config.toml
hidden_size = 896
num_key_value_heads = 7
intermediate_size = 2368
positions = "rope"
rope_theta = 10000.0
bias = "none"
extras = ["capped logits"]
init_std_qkv = 0.0208
init_std_o = 0.0
lr_head = 0.0049
warmup_steps = 493
MLP neurons of a small language model. Each row is named by its layer, matrix (gate and up: input weights; down: output weights) and neuron, and shows model dimensions 613-740. Each number is 128 + 24 x the weight over its row's rms, rounded and kept within 0 to 255. Numbers have three digits each. A neuron's up and down rows have the sign that makes its largest values positive.
After each neuron's rows is what it responds to, as a language model described it from the Wikipedia text at the highest values.

L4.gate1963:105174124123161172157110131174132129110074106153119130133183122136147134159119113121130168157143134121094143138141117124112114134129093117162138115125130142102132113138146123113151128122121115136127149109146110139111120122120108067171128102116126129100139106149125124141100152146080155145208116054152090145162141150124112125117079163177114100108109132136097129144141167106117091136089
L4.up1963:163160133135128123117133135174074085167198132085135134107156142113129096137106123130136107106140145125111136103117127123130182127110118134129119181149164127143103119077123121111141147184106070153117091122148154174165125125112163144098119163099130148062127132163177124153076135159101093140128104123097140104109097108115147145167140129113148141117165155134130116127166105119106126063111
L4.down1963:083138147126070137155117092146099112090091126132119108099137144108147071133110134123111181163181151071127120155114130157145156131129146159146127133139145138166131155147128126100107138134135121119068142095154119158167123129141093076128136124154125153123155101111129140089139128120092113145180143062118138119128148164127106133149117131123096117120086112092153108124134125134127163176122
Description: Grammatical linking function words

L3.gate492:135094149190128123109180096162093108138119122113187125115126135119136113143128117147151152141119110110131122151157133112110099119096093134140156099140152108141105139129131145118192079151082123132148122116097123119116186095117102113108136159124093104088140141157120189112109128148078137123141133146168134169141111109127138129113129145127138128105140165145132128123182131175130123119152
L3.up492:140136164167136150108141131097153113155103121115082088145132129131154095089103157128132155125122100155162155141124115100139177170121093129093179119086075119121104128132151102201132125152134126126153124120097095112125121113143107094125150107156078123069128115123133160181176122121137115155120117145154117112113090145131133116153096101146118120154121123138170134088122129119132154123121
L3.down492:135144120119162100150130130105079163168137128119153141128100099150113128099133146121105161140082137154097084152106124100143107123141106173121151135168169137123161121068134106160130092173152107132112111130161094165151128141100115077123109151113138139145134179112130125151143114117107137108145146163087104121142118151110162144097151153124142137170116122110120141122113153166122130172156
Description: Foreign word fragments

L5.gate89:107133135159126095150147163151150120132127117134132082131163125136140115091085090183112132173144148100145129128098116125096149083132171135165098078141181134116135105101124104121116155091125126136128141159116154117137135108151154089123122171137105127170153162136103142162129110137138142157096133131099168161105161147169111122108094133107132124161159136146105131139140146154142150129093
L5.up89:176144098122131135110137120174149132059171108140085145162154157097135090128124134051105136090164089137113101130155079106127122116137133131135158157151130132103120169092121182114123134121149128129122092091125101127143127180071135135140152168120152146111154148109132186143155124115087085122189127094125178161150108130139134148153090144143124120156134161106113131169115113127132093124089
L5.down89:142104098138130087170145118161120151176078113159142136119123116090105088142074132163122138166131158091164134124139130119124121113131147148142095098137122103118145154161154086155133114125120127148113136100106149118122117139149109091098166126124101119154163153132151148123139109106139131146158111099145126129140138142151127114114124116132117141115145144159136121079147162138161137110111
Description: Pre-verb auxiliaries and adverbs

L3.gate2024:145136131127141142113113157128109194113116129121125106128154125112117171127110099116148122139084143137088062157140128154156102099122094140139150118116111090121149101143171203113094166161146124123110113104138155124149121130126119132092088137164164084135140164148163114184132125140132132134136123092123129148181114118120109142179099188103122092135164116123122138127109142141146124098132
L3.up2024:158128097091100100107130128155103137122073117143101126112101142131117137134117163173112132083139130067118142079075114087141126136168122118135118136137190156137116091121078118132132102122144113129121141109163161105129127147107120111123169165105090163166166110124118154125111095140145141078121124104110119130159122123108116101120129117114137110117113171097100142146086115168139121116134
L3.down2024:133149135122139141125121080119146116161100108106100140147122130156132093150127136128173096120103101094139211130127105144125087117149164174123140185086144158122129125151143148134118125141134128112143115150118091148097122189139156112131077130143106122131131142125105123096160147148105097124092134090093169116129138129116181119114140072150131114147117145154163153141121148108118101095164
Description: Mixed word fragments